config = dict(
    positions='learned',
    qk_norm=False,
    decay_shape='pow',
    doc_mask=True,
)
MLP neurons of a small language model. Each row is named by its layer, matrix (up: input weights) and neuron, and shows model dimensions 0-159. Each number is 128 + 24 x the weight over its row's rms, rounded and kept within 0 to 255. Numbers have three digits each.
After each neuron's rows, "fires after" lists the tokens most often just before its 100 highest values on Wikipedia text that the model never trained on. A number after a token or word is its count.

L8.up296:133139155110115103138101121130156116143117091141105167126145160105090154144141113131099095099139131143106112135126116070166171130125104119132172127133096069185121114147131133107104139138105105152115177152134127113124170093143123108150145114113157110147123129125156133117118116126103137123105100160124134154135130103133128107114168144105146101107153154186148108126121118121119162129096081115148106138144089099156123155155152158203154173106137135105160158123123143124125108093105070
fires after: ")," 32, " is" 8, " an" 7, " =\n\n" 7, " a" 5, "," 5

L11.up593:097093185141149123162114116120081124130154139144142105186126110124104118142115170118109152125145105075117134161188111152106130129086144098083164094150122111113139140110109154145140124160153105146104128080129148115166162111091103151092136151141119134112139140140154111113124106127114121165120131140121098115104144159072136108165098112117116144095124153102145135105154119152102121085127115142117147115129133119102128124112145159152103101131129155121128112159116175119168102203141106
fires after: " " 47, " from" 10, " |" 10, " in" 6, " by" 5

L8.up564:171105085168126132156074120122152127163113096175091140094173159080095124144141139137137117127137120119125149126142129147101096122139162138137121135153125086164155100144144121117117129120129079176174123167150112089088107107090127148142155111109122134120105147108181149125120125129115158126147163123147107148097118146150123132170159140141128155096136107088130166131108100119145111136098089112148172129133133091100108156123113105098112148158102109124171122139120171116090105135141109
fires after: "2" 56, "1" 34, "3" 8

L7.up487:113069121172136127157133127161135138121113127144115093130068107132126141169128141152135128102106143086155121128147138094140128122115113101149153149139139120116147108132139094111097143148139131109109209095104151130118103102118134153201086144111126173109114125108133134105140124161156140112071101140114126113117083133127108117124183151152143148113133121144130143085147161163113134107092176118143170141143137176110137147098141090118139115130154128060133134118100121114122139110135136
fires after: " to" 50, " he" 5, " not" 4, " expl" 4

L7.up378:123105151112114149115115124172107143136069114177132154111138148089175111132110125137057107141154122157138124107104152135170139107102163121112111115103098130146112084130110125121097165185163085149139160111161138136111132122126134158098143109152121115090141135106127138104139146137129177112112160135121124177149104135112119126124133145134146124082111160164119151115080115087143127124083111116138117102076157133104182133109112126178153125122117152116127146120143129084157116157128134
fires after: " the" 39, ")," 11, " an" 10, " in" 10, " is" 6, " a" 5

L6.up338:130139139141124119112132099098110170090100147132152115099130163170120081114086118110140120158124144109125092147112147134128155151139149145123154143128093110167129096141120157115120143135121122103118161180168138090118149099151122160099104128121189093125146089128140142138087130095182143110125099124071173120112134079161152118149147127103129122137137171159104117132141079119157116082111098136116113105124102128122117135152146131154137120104162153149179146116112141141087126177133112
fires after: ".\n\n" 45, " [" 13, " =\n\n" 9, ")," 8, "," 6

L8.up490:162146140085121151129097170136131118148123151137112143132139111129111137141162116098114184107113131107105082119170108148140083136134135122131154137094121107156148127179145110144146121123124092099150137085149114109110124119166159161092079128170110115124112134107129133135113119074111135136111143157138113105157109178122137121105151115117155182125125166155153098123172123123144143125112156101151111148103139053127109138085126153116127107107156127085191117117131108168138135137095143
fires after: "." 91

L11.up178:106111187124109112143137146132095123160186106103124125187141137124114181121095121167132166142146089091164107115148123136171125132116118135125135121096123135092122114126170133149098070143152159117120051120156146145104124138096128134152081121093106133165134115164129116102143133159098134114095128098113101143140131158074135087145128109104137143140139140121138144123154113125125107106106116119152127144102156104144127073136132141154098123133167131128102138144114084157153114133167108
fires after: " |" 69, "^{" 8, "5" 5

L5.up8:161110148122103153147137145065158101151148119168143118147170111149142081133146157156121151105139183143123143096089138146138108114104163102106095133084111125148110154110173152109126129108164100124093123162149082111142088164129143105153152147115097141136143149150060129111120122136087135131127135129074150120103152161131147134150128150133146127098142136120111156120110103146134099130171122113101121134142174142155133110130134138145078085104120125138076090114131138116115110167112121
fires after: " " 31, " |" 21, " (" 16, " the" 6

L6.up351:116149166105159115078112109142104116113164141152158132130122135143112156138170150137093123110140104127121145114138160146154140125140119141125176131102186163113154158153139120109152086114123108108118104140093112100161122133042164137109115122136183109099133166129096090139100145111152141104134133132145156110171137111144125101140129133117107138076135113170128120122131156056110141124129155135125156131103123115131092162121156084135127124109095089089126152140107139111150109171142128
fires after: "-" 34, "\n" 30, ";\n" 12

L6.up316:134100161109125089164118139122162141118112154116152157186139110128180148096113119110148147114153110155153113108122126127103108148116093081116111143100149116137119120162148144123138121149130135113078139091115116140117146113132128121129134148110096161158097119140105110107176144123088159130120112158101162097150115100101125122108155126207141133102116151136145107124107140106149139152068130141101144091070095169097154110127137162127108121102134186121157159136159110113139172131123138
fires after: " the" 45, "2" 12, "0" 5, " median" 4, "1" 4

L4.up289:112145141087098149195107122129145104125144121161131151125122134132120136115118171149107101133150139119082130136154138134126159092151132116131144127160142127121127088114109139115117138136167051089131113145135087125109114163108128154052141169141114141138141130143086119132125126148112102171084131142128125140089174092120136096152123104110133144122160135114141163112159149139098142127117104110119126168128119112154117154174143126135081112108138105121125127106107157076107140101192171
fires after: "==" 33, "-" 12, "|" 10, " (" 7, "===" 5, " |" 5

L7.up401:118151115138135089125156156172120146152138165124112131149156161102128120138107126114115102142126101150179152124154122111115107092146127142048139123109147108148116166109150106112105094169132141084185099117120125115135181132134101112136137123091136144163172122100110107104156143154151141119100121128136140134135085141150140151169126126133161152104148118097100156134123115111152127115096121140132125101083110114141132093091095164113131120089167105068134145130090142157125138097135176
fires after: " the" 33, " The" 11, "The" 6, "." 6, " an" 5, "1" 5

L7.up421:141113135139113134126181093152122128135099139180146142125166148121148141137088150113128086136123167139109135103136141102131129107088114126142086120141158112105146094128137100147098150122150115148075143127169146090140138108152116171109118095174124103107098119126137138122135167114096137155094144164104122117145140137132118127148081119141142123158111140112111118166107096120109176097101139120121127156124113146126128156137139082136089186175118116092137046127164118131117181145114136
fires after: "8" 19, "1" 15, "5" 7, "7" 7, "2" 6, "6" 6

L5.up513:174129108171117143150117132099119107110178122145146168147123153123118154160113138127096116150098119161142094119116120117152135144124095122098096115180128119202127110105120106070117110152157127125170135107146138095122145150134130152115149086117119081130167130123154124103109127155113108156101103113142114137115131146152084126113136096111148124101133081184144109111114163124098139148108147118104116113111134118149144128080153126180123148126138177144151146153110089160104096142097092
fires after: " is" 38, ")" 17, " was" 7, " a" 6, "\"" 5, " also" 4

L5.up288:166092133155139129138078107142130098111121146144110157137122159090112137142141111166107134107158110130086164154154144144156104133135133085155129156140150072165134131134100099098136127098113107169104112131125130071088121157143115120179121140136120146137164105131133102129123119133158123136157133098103136128123103124141126095156190148123135113122150164156088092127145147107102150083089158131165128113156128109140122102170100114137112185123149105134134144099129128159143082138125077
fires after: " " 24, "°" 17, "′" 13, "3" 11, "5" 6, "1" 5

L6.up614:125130162084143091118122089138086099115131130151098098092152133149131103123128127116094095147115114096130156120148147133169140107130153160138143134127171094129184120161143090088099121142136100149164072114117101116125132169137160119088108149164118130118144107093122112139157140149111112119125112120167154131101144089127140119179098122105105099099124114125121124093128112142129122119112157157121172143125134126167110141168146120174143160147150074066168136162112147130125162147130143
fires after: "\n" 21, "-" 18, " (" 6, ";\n" 4, "°" 4

L6.up322:125155155105111130152102125093158139161136142117125109122140117162100126164122088129106139118178141135099107122176100127138079156145137157127132134106098155098155141131178056145120129159154153084104119110134154122152138101133137132128142105123100108098116139072165132107160113144075086122135098141114114107153144126106117143123136080147125125178145188148141099145129134113106124132113102104117183185106128102133142148114140136131095116109160130148134115101119112131095119123168161
fires after: " |" 39, " " 29, "." 7, "0" 6, "1" 4

L7.up376:115124138067107137119148170129130124128133118134144155141095148107100171167119111136110107139104135099130109117136133154121160152149086165069143100132095130154106098136135121133105118082151111143132149130100158138171083100125122129114130103117080180113124077135106126127133112126150152142188080153110125176127138153162101128129120130153170147093156138117115114117095121085111167125117128172102130118157127138130146113169132147149106108162137098124181167109138128144099153139133108
fires after: "9" 56, "8" 13, "0" 8, "7" 6, "5" 4

L8.up241:116139142087074140115098121121118077167139134137141115157106104131093151149103088120099126112174125120117135105164116117166152171132149125124119135127100096139132161106165093186087127097155114127120106113107151115155123118160139148140104121143125106121106148117140114148174152167098128122177124099123123093149117144090140072138113136113141155139084166169121104107138079098098139131154153148142136166126131117161136139111183166134140128127131124138095160125125089096134122110168131
fires after: " |" 44, "9" 12, "0" 6, "1" 5, "6" 4, " " 4

L11.up545:121138136129116135151153120114132153137106135137148078166141110094146158086136120139139151124128114165092130164138127089097148115144166091120127124199144119136106139146139140122144147115106104149164144112137103115135169076136136147108139130115116124145151127150080077134138143137104079142084122124112112105133081127164158139146082124126136136136137159107123133164075130119069158161109117144123114085158122097097111149173169117164153103113130142109116141142104121171098123151085116
fires after: "0" 26, "9" 20, "2" 9, "5" 9, "4" 7, "1" 7

L10.up161:137120115101110167097126111158170129146099095179137093159133145158133110107129091128066116148149130076128122130141118141138093121127114088111108127117172124171179118137141146099123142129111121145156105118095167113096105093131115143061090160107132122138155152129123084155126141116142154106166114152134131110139137130107128139127119116119129105098122115169159172118106122127101131147143158141124179172077164131127144132140092129162113084154143113109098158140125159133116142162160139
fires after: "2" 61, " an" 7

L6.up189:140208152092126151109125121143112129109138197114088155116159139145166116099170112093105106107119138138089148120131159117145153113100118092130114132099127148155125123129146135091123112131071116144119153122102090119149146146166126122150082137167129129137175120089119117159083118142107134152118139108122152096153120120142130134111123089148192148133119123150123125118127134162137107141100188150147109133093140092135102159110159120127115154122131136119128054098106142116120113112145150
fires after: "," 47, "." 11, " the" 4

L11.up417:174101149177138102120140079109113114126159146154083119101139095086122148138129105146106161147168148117148142163099117109124150130153134113139145182189124096098091114129104116147155144123151139091100111118164099144098151131120114099104108140138132146124093146152111106166143101158144074179122103128144131106154130110151151140165140135150100145135110128124112125111170120154130141093160102122127143074179124094123106100145114119124148126099114096121139167109154138156102135160116109
fires after: "2" 17, "3" 16, "4" 12, "1" 12, "7" 9, "0" 8

L11.up38:085124123147089095126080125119130137132162144125148147140078126133130142131170154171143150152105134097115105148132115157144100131157113126074139112103122127095148125127159130108123111106129138099081129152111129182134152118192095098123106131098144139148127156130103093098127113158132162152098143133114145123104121129147138118123146073110144132134115172126172151147133080143105134140102146175125157186127135148132135101153155116128105122128164122066136119153109116106119141193110101
fires after: " |" 39, "0" 16, "9" 8, " " 6

L5.up118:124168163126203111117120110100119113089113144149125151140124158157095115090096129147104101152135127115137174111144134140113119152159102147113138136125172149167184102143107111102107155109122115102142082161128099136152144146104160134121077132109127106160134144133106110135138149156178136131106128147160127107111161087135150127136071088123088141102102153135063093103128152114124148142125159124126181135114131128130153149121152100138128141109131113090147148115086090133113136143137123
fires after: "\n" 57, ";\n" 11, ")\n" 5

L7.up603:083129097140165134153136135132157141162130165170141141144113178101196133157100118100131120127112153119127121131103170148108135131139138128140158106134129134129075109132100084158122158122135128101106152145118143152146100106106155087167124109126161121160120105118116115133126153124128107116103125091103132131157125098132103109104117101120148159129150151130133092155100108143083160108099105160097150132117139151152127101096138137123138120152170113097192100174066100160079155133119122
fires after: " to" 41, " one" 11, " may" 4, " I" 4, " few" 4, " not" 4

L4.up40:165128163081105147121141145101140162108129132092124160084174134103085129095154133109108134101136135137079114094144089146120162131155128118162128109105142118157159106170124110157156103131120097121108140114174127100122119159106126145122128133160123129103110126102133115110112123123126150121088133146129152140137139145131159136106143126135165184088091136180143107127111141100139133141135175158110163153117124142088160129122087083165109088109106186144143101126094142093088127158118119
fires after: ".\n\n" 23, " \"" 11, "." 9, "==" 9, "===" 9, "\n\n" 6

L4.up611:116102135128109129152139136119102114131107124136149105121158121113116122103120129125120149105122159084104149100106131104168120103126142102111120191114131119115165115104075112111133125151107116157133113136090129166117139117114135138070133109141128116147123160122158118101091139171101104138096115128089158126138159163138131115143182117114145160134181189076150150161201125113103136106119112191119164120117147140158121131184148119142143121104149096129138113098121121091136097096131146
fires after: " |" 44, "|" 8, " Liberal" 5, " Labour" 4

L4.up112:124134161144154102071112131101122133133112154114077132158111111116142126124130085121131129079139117130167095110113107108175152141140094095110138096113144109100130129122152162174123102127125101099120120115152151093166121073157177135135152140157118121143094120155118140111141147172109112129152110115134150142179146143159131104138097122144131129124106132165137117171133115129166138102130086136089137098146111125147130202098169124139117064105109126131126125106112120152118182106145114
fires after: "6" 15, "0" 13, "1" 13, "4" 12, "7" 11, "9" 9

L11.up619:119139095115119111186129136113145136114094138125154158148117092109161106138137134153139142170121096118181133092080127130117103106085119122153104128114125120114172134149125097129144131131113124141102119134112144097139170098164101103108130124104098135101124129190141109136134099145138195082097164110140168153133112120111170139133115100122164159097087123152139064120195121137088133123105113131157093141118110141141134120115128151152110121167119122125134124112115123166174138161111139
fires after: "0" 19, "1" 18, "9" 8, "5" 7, "7" 6, "6" 6

L7.up201:127128164086098164130126114135091138163117127141141153140128132126126127145137129122119192143163161109172128126149132150125112131123157102140133136125142116120128103137127105131130083159153113136111150126117101066081184085139090161109131093143107108099127076094106118085179147160124142109154115106132087078102120127121092120129148110133116126160124157110126138156133103125117144113132106150142122155114102096115140154133144120168128143178147133084155103170118143151091182160146109
fires after: " " 45, "2" 28, "1" 11, " May" 5

L7.up508:104146110093148085099119154108167117098104132102131127136114099143179186131124137130111097145131115114162098144089173096154141132105116152119114139114156149086133132148155135148126137107127159096156137129139151167089103134121119139141145118155128165135158093122108111106141116144149143148143063133103135148151116103118125151126124091120117097124099129121100093164144106170131161095143101145141094124104105097109137145091201151132137120130164106084123106177123083156145152141137132
fires after: "0" 64, " part" 7, "8" 5, "1" 5

L6.up576:121108117139174125096118107109124144109116134125111130128106101126146135166119126143150115120104099114173120104151142098117103145109117142107107109116181173124109100118143120176104160141111129122095144151165111098118135114119156168134119154098086140162102150120126152129171173154157132165160097123138089148170143163110143104107071135143120117112164164138113135155118127128103140118112068129093091079135149118149125146127180109096131092097142120110120119107152151187086127133131138
fires after: "1" 38, "2" 25, "0" 8, "4" 7, "3" 7, "8" 5

L3.up298:148147178111108144111114150150089149132121102146118128079108113164093130090139072117140189129096124154150089112134116137114139132146094121094150122080145136126140149118127131102170117184127082117144147088135109151110143128129151128084135104184089128120148111117156143151083101116137143135119183144178141117125138129108165126152196113135134125110151126135133136096145124072144115104156118113159119149146122098079160129122141121130114114115097119135161146096147121151136110127141116
fires after: "–" 30, "." 21, "," 15, " ." 8, "-" 5

L7.up529:133106136119101084094122110108134112119125111101103144167089113102096128143080145118123173125138101121146134155136168158144094123185151109141136145120135113122107110139135140104140135114122140077155094143145169106127146143152147156164112131132116124133159089125116108136111097147131144098109099161073115129133087139184118116119102122112140190148175111183124155166153157106131181095156121158125141124134139125114127124088072143118108169153114108118147153120122106137135114159134095
fires after: "°" 19, "3" 13, "4" 11, "5" 7, "-" 7

L4.up556:118087096118138120125112104123180147148107139157130135140134134122131137155136091125153120065145107093191066098126115107154142177121072156114130096135108107110129140136185168164139149098159103096117115137128127114167149104107138137147145135153102139140134195146131142150128125111117109130142086142124140132215142114132127135177103099131120121121139140140141147130087145139135142092142096133108080111142126122132124141109125141138115100081111118124127099113160135122087131150123138
fires after: "1" 27, "2" 19, "4" 11, "6" 8, "3" 8

L5.up395:125152134128125133095115128142134139163117142121138107148168117076165095116116137115109129148163125142122174137134100111124173131130163102100158142138133148114138155150154131117104142148115090136129093120150117124150200112122134124117099093123127182149146167104124154102147130126140094067104115120142100161173112134131134147148144137142135073107149099142132116163082098084208094113141102099133113121095127148129135122091109184122126119096122135103157112148140138094127102126140149
fires after: " the" 49, " a" 6, " The" 5

L4.up107:111158155096085184121159115125146126115142142169136109140146122179139142137100125127137166124074164141116156094171115130089143128097122071120147131086104126129127139116138138129150103141135119125152085135157124095114132124124129114075114155130116136135116178147108124155162129089133122130184122145122113092125164099162132116159131157154156115115108112124149147141078112182135141098108131099117131141133175093165083112115113126122176131117126094114151128156147126092091150154123144
fires after: "1" 27, "2" 20, " (" 10, "4" 5, " (−" 5

L3.up386:120123122109136138126120151121122145170158127124132083098127176156175103109103095111117123124134128132164133133109133082111143151113137162100125127118158121127124145153181143102139109100125083155123152173152132108155157158147121130130114139123109142158124149117114128132167116124097108107140127119091123142125097162126114135113151118168137082158111105161127161120123097103119105081151133148141104136070136101136104118135130206175103116143107157110090151097144124063081160139087133
fires after: " the" 35, " a" 10, "'s" 6, " and" 5, " in" 4

L6.up19:103121128137140097108146115154142168131136123147157124148121104171109100128124169129156173134134112068113127112147187120176119124143132087130167140073139096089098125111135108131116115131150109103124142097116109120108126145133122141207123123144108138137122109105185116151150116153154154085091146100138115097134106156098153120142155152127111153118157140113100173113121147152084113119129074159168133114118132129156142121136142128103091130106159101080139101141163106142110154133108141
fires after: " and" 22, " he" 10, " she" 6, " who" 5, " He" 4, " to" 4

L7.up481:152120119148112138132119132127122126128151137125112150142121151132110120128128083124142096147142141199153112087134143145147116122109105125062133129180129105124152138169108142132111113111174101125140159110115134136155099116122100154145151147182085136126144166115112153131108109087103159127125106116116126100124124141138150124110101088157198089116130133126115144126088115115151166082116093178125116136109113145113197143139124107179108117111127136105134106112180134085090152098149123
fires after: "0" 27, "1" 24, "2" 13, "4" 6, "5" 5, "6" 5

L8.up384:169108098084137157163128087126098089136138112151099125112147106111164131142121146137142126121112161144161132093065127117156140149145145133128117095134120154135168149101147196091158103126158075131157174134124145084140085121104142134140132123150142129100079111139086104130156087122131115131122107135160142129113149159153146106181150102148148111116133117139121190131155110108142119130141103100117153094150103121119125135119107125073137100132141112135162130180096137108131109126125142
fires after: " —" 19, " (" 16, " |" 11, " " 10, "4" 8, "6" 7

L6.up323:130125123095111118149098126100161085141150166152131148149119153142098144123114102148131144124135136116156155164174126137112081143155094112076148149137135132127142118153124124132101121119132098145111125165106169119102107104112148090081127119082160123144140173147141120114105137105083118118167054156080153107149125135114089122142120128095117113109173090173102173127158111116115095145179150165148126109115159128110126119124178130096121132143084151130112157144132134122128127142131148
fires after: "-" 43, "|" 6, " Mean" 4

L5.up367:154147120044147102106145108116118101121151123110086151105136127132170118141143142122130089176145149132133151120098133165129108133111118119130161129086136108133134158123134167099133053143098134140133100147109138136136138133115147145080096183116108164118129130181126154130120124124144091082124129128139158135103144110170124114157142154174137153142138172139109174130119107123108132132130150090102127127133128131110117139096120090090170113100137126085195135109116141111127137109104161
fires after: "-" 26, " (" 16, " |" 6, " Summer" 4, " •" 4, " of" 4

L10.up483:176120159153106121161177151144108131123135101127106150158085098169082135144139108118093157131164137131185107150139088153129100068125163063106133130148184107103083142152131134137097112160145111117170136116140124092117147107109093155125090154123161110142126135130134053110125145124141132151141151132147132117089117083142121133132134078128130114124169146125119134098136132160132145123139119116091123135120120100137120117152087109106095147115107148142117117173115136126147131151119119
fires after: "2" 31, " " 16, " d" 9, " D" 5, " cycl" 4, " st" 4

L7.up45:170151148088111091147134110094133090146156168127133098110143153149145153130136135148111139090102148084135123101125109125085127153140152124116132149133150105163091146161131127119112135138133096124142105143120110169082102069101121129138109110079158137144146169135213118097115148116094073115120109116119149092144129149162122108173129109088159129120113092165123129118094134115138138143141125153127126120132160130143149160128092113119147142177094155130129124167134131161127159104142099
fires after: "-" 45, "|" 21, " |" 8, " •" 5, " Mean" 4

L7.up558:132132159126138129150121111175180153135136131146136167121118159124129087099133122187127124143140087131148113146153139121110134129117099100106127123117140109142085092126144149099114157143161111120132149115145134146190125144100133150168085125129077150131120095135121097137131109137097161097138107134086142123131114100168120125141113148152108123122123123083145130108065100132164187133134141116167117184133133125110113184120081110115100112132131077122120141126149146078137167171129116
fires after: " " 41, "-" 8, " COVID" 7, " early" 7, "9" 4

L8.up181:125123137089158092117183157142137124161120115093139134141112149127152175105123146134122093114100116111131131126104108133170141126120074188086149110136058116104117098154152146143111112106132127115163181109084144134145115136131123135131133162152089148101135145086116165142136110113136178170116111126127157172129132155122108109116092153114155077113141151157123090120102130138127158107150134129106108093141103133162135129125171157145141095187125118127139113160138124111112124132093105
fires after: "9" 42, "0" 18, "7" 13, "8" 12, "1" 8

L6.up66:158129120117115105131120110120156124159093145135142120119173084179071099137118154126124171120161137130092138166128131176123082187143137127120156142118115141133179119159111159153119149103141092102139082172134102128104092143149110089136135137121148171109127143102127120121091152123106111135120106191121163089161146115113165135146134125079143113095164109157063116122140130153102127158110117156157136098139130111113088139117115126144114101146134098098119121128121123103133140130133115
fires after: "-" 45, "Career" 5, "|" 5, " median" 4

L6.up260:127115162123148131148128125136148133128126153172189128109143148139146136135108107138138155139155128100122133108099116140134125110114122076189111127142145121163127079120138096167164123128138108090105139119153145112139141086131072138141149086140102108090136095132138119127185156178110128105091063123096108081147130100141100125134098125128157129142165141114145138183110107128137127101101111166161162114133091086126120151122132106120126169179124140112148086125150142132098145129125119
fires after: "1" 19, "2" 17, " September" 9, "," 9, "9" 8

L3.up574:098172171062161123096153121093141110129153158135120113124128130170148166145110148129172102163165089155120165122117156107108153129095129130116166131143111176123118101143147094092157141142130154107160140154089142089114107119065153126130131111079108128161121155119146109133106116117139091116121135165185161102144126130110121105121134104135123139123147117115121142132132108134083142084120123141120163125097165111119157162132105070126159092140088141126138124110108126112148140144126143
fires after: "\n" 32, " |" 31, " •" 12, "-" 11, ")\n" 7, "|" 4

L8.up109:150148128117108117104109097139074132143170143123090116130184107141147163119117109148145176134137167156119139118136099119106161112125127141130131086111102145111070159146133072129142150116145086105140147170140143117141137151128163121108065076156147143143136114129144141130127165131139111091103116141075115166152109116148100126154104165121163153114127120125113157111095121091139157098146114117117133120170127159060131137123130124111105135164144125097162109162154107100110118121131119
fires after: " the" 33, " to" 13, " from" 5, " his" 5, " in" 4, " an" 4

L7.up26:120081125149122097091113145132131113064120124080119133130104081154158151154143110150147100133123146115129141089099149081142139162119099161114130104133159142107142152139158132174132163110105138146106159141150164122136131126101134122175127115131127143142141124106102116127152171128090137164134075086130114165154140077123110124132088120138138108111103150190109094149132120180115122118130071119098094098157118128142133146137166143134107134138132108132116131143143130191116155136167129
fires after: "1" 37, "0" 19, "2" 16, "4" 6, "5" 5, "8" 5

L8.up381:148104164070157110126112104082124128131144146142083127080124098112098153128153140073084183113117149132110105137134092142145131109123147165103160133132158134129101123108146125169122083113164142102154117140149095150106136105099122139141121182158130135107116091125144119124140123106115156147108159172112143107146165174115145172138149141148143126112129176128135129166100119139151137109083102074106130102088099098102119156120119109142129108121135152111133123125144159134171124143165146
fires after: "." 86, "3" 4

L10.up636:131137142127092145113109156147155141128125115125100125137156101122161128178144104115167139132127127122098117123121099114122118146134125127124136140090123114129127138122187148129081151113119102099152128111156116116124147128113150133109170145123129093181121162126103064069105108150113104099124129114140103166129104135166153156172135155106164110113100148135104142166107089165112172124112114152112101116124150063143108142071146103132116110157170112120125157131162058154121126155140127
fires after: "2" 17, "3" 14, "4" 9, "–" 9, "9" 8

L6.up27:119102184139094110145085130147132166111127139115163109102150140122097121140146127160099148134161081114163126142117090109087141110145171119098129137133142120132119156156143120136108147179113109103157078106164128124113122111132129137133134154156118126107142075129170104122189143119129132150158137107128100088115101125155069120122077101102102091146145143125099136132158122161137138149129095148114134121134142102138124124132151105135112154191089158135130143150129141157114165119119062
fires after: " " 66, "2" 8, " August" 5, " September" 5, "1" 4

L7.up222:158111135168076108162114147125111152131140126141145092131125150140111152119163130155070131104159136106104106138112136114123135127109157088127128106147106145105133134172081122132064165138109163116162095122127105098117146116079111090150116152119155143085113100115152125118148153161132132153141171127105116083098109129150089119132162140127109148129189086135137134120103114152111149085151136111128119135136142111161130150151142131099147118127148115082137161129119184173098139156125095
fires after: "1" 17, "2" 15, "4" 11, "3" 11, " " 10, "5" 7

L8.up76:132126120142147133149131155146112149099109117123098113131112120155157142118161130112114125112108111115137138116087136081105119144124113133106092130161149151108093121149134139129115172186114180108152122100157109106097123096121141120146135149138133112171140114118106152124188128144062097114133136092132163094149114094137108146180110093165116098133149157148107141139178116146115126098147116116085113108134121100172111161095132128128115155151113123112115147130169152202087163107111107
fires after: "2" 27, "3" 17, "4" 12, "6" 10, "5" 9, "1" 7

L6.up270:153142141126092125097126091127135103169119180108212102160128156113127103135141115146115143151148140154137132148093161128172137126111114111100142136086132090129170124168149116147100112086131116118120112150109109178130100107131118117104130134116101137151133154101109123165106176129123116093136152133113149091180155126146108107168157130095120124056127131112134129117121114102132148095143153168121163116134138127105140159143155104133114126140113122065123130090151160100133095121142149
fires after: "-" 59, ";" 7, " |" 6, "," 4, "4" 4

L5.up179:126109148115136155125133141118125124154124077174144144169152086171098107123149121088115145122141141087119100095118132120126116159138119118130149134070116149101168129079167215113129098137203117143104160125137130128119124155113140144100169116173144120134173125134136088127089129146116108161129128107165113124144149123081135138124126128141137149108138126147121151114118092120167118144105115093137170148148131123141111134098107110112110095122164108093140119113118110089173112164126114
fires after: "-" 22, " —" 13, "3" 8, "2" 8, "6" 7

L5.up289:127153098119117134155122135148147134157152113168139160113118110102112091119126166108144152124103143123087136143124080146112107086117141125122150161113137107119115148125130135108093132139134121147135150124134129136096131136109146161139140117151171117092146103158102094119116189166151132154114127116036148088093138119144147130143143107121139172098127102126121134049092105125121120127123144141102162139145162146142135145146090160130143145130069138129109140163073147142173125148111088
fires after: " " 66, "–" 14, " (" 9

L7.up316:110083123150135082115130136129131120109116133097071129124109123123156153148139067147107147099140114119169104146078153122118121195151133116121138129145131146070082153131165124138113150089106133096110148136144149137139118101159136128100134137162138184131149086130155105156182125173115113174120100112118190111150096128125123123114090124114141104105111126137102100159140124138147157122126120141095126102137153132137144149127165115164117101143114115100133145142146128174125173123127084
fires after: "9" 21, "1" 18, "2" 18, "8" 11, "4" 8

L10.up335:133110137089104146175112154132130106136136091165098151138152105100152162127110098116109127115156133129132118116065107111124161094110121138112134106156092121159125138144139152137104147138163137125107110157106136064131128081130111135132123130120157120120164143179099141117108140166113123162113053149074105151074124084143129095101146094170117136106119132146123122134134151101185155123127149122127128117119125135155084173157140133175139158126145139123120161146144127141124096089133119
fires after: " is" 23, " one" 15, " was" 7, "," 6, ")," 5, ")" 4

L7.up159:103128090152128128109095072078127122125094173157117158118161118140184140089097151096102133158112113127110140149094105100154132085132073121089163113134124120132142153069127172130103110119156123131148141127142104129146108142098150101178130164160108141130148151153124119143095098103153102134147116116119130136079114131164107120131152144126158119115130164113125178156123128135136116137125113143139091123138163106155149144085124143125117089151121165125131129175151130118087126096163156
fires after: "==" 26, "4" 12, "0" 9, "6" 8, "9" 7, "7" 6

L6.up30:118138133133117082103167123146120107136109121162093156110131135141109074097122139174111169127143158177130118156117119144102136101116107083112164126149141134140113112105116148091113134159149091142155115139127103133163091122119129126109112142139182137128105152165122109113139154125144195116117105099125150094089128088137115128104158149157133149110113109078127166085097094124116150109135116151144175158142154082122117161161113136125116131118146114141100147134129154063124146180108121
fires after: " " 70, " (" 15

L6.up517:205149116103147133148136110121152108109178169128125127135123125154132134127083101119108118143108152106128126096122145133175177126129095119145095148110133106165128180113153142111116105098146114140098165178118174101124121162137165131175147123121120124123142134138148119100157103142148154152105160118108132096124107155124106117145151104111138105080092171119140131082118136143132132123102130108184156099096132111108148072096097095126107125117170142122120167106141141106123090142138130
fires after: "," 30, " " 24, " —" 6, "1" 5, "2" 5

L6.up130:161151127127096130128078102135090135118150135142145170108186157148112135119113115147124103167153143135100141112130122144139146112087153091124152140125105114167165139101103120105084083165109099152125089144149125111139108128108115115141120127115149130143141152138138125143075123137188164137108138100111097132120133151162126108122158129132127123114135117077158199081111118133147139111124158138141175162161156121130128120123075163116103130147095105097138149144070149096113103135124105
fires after: " " 90, " (" 5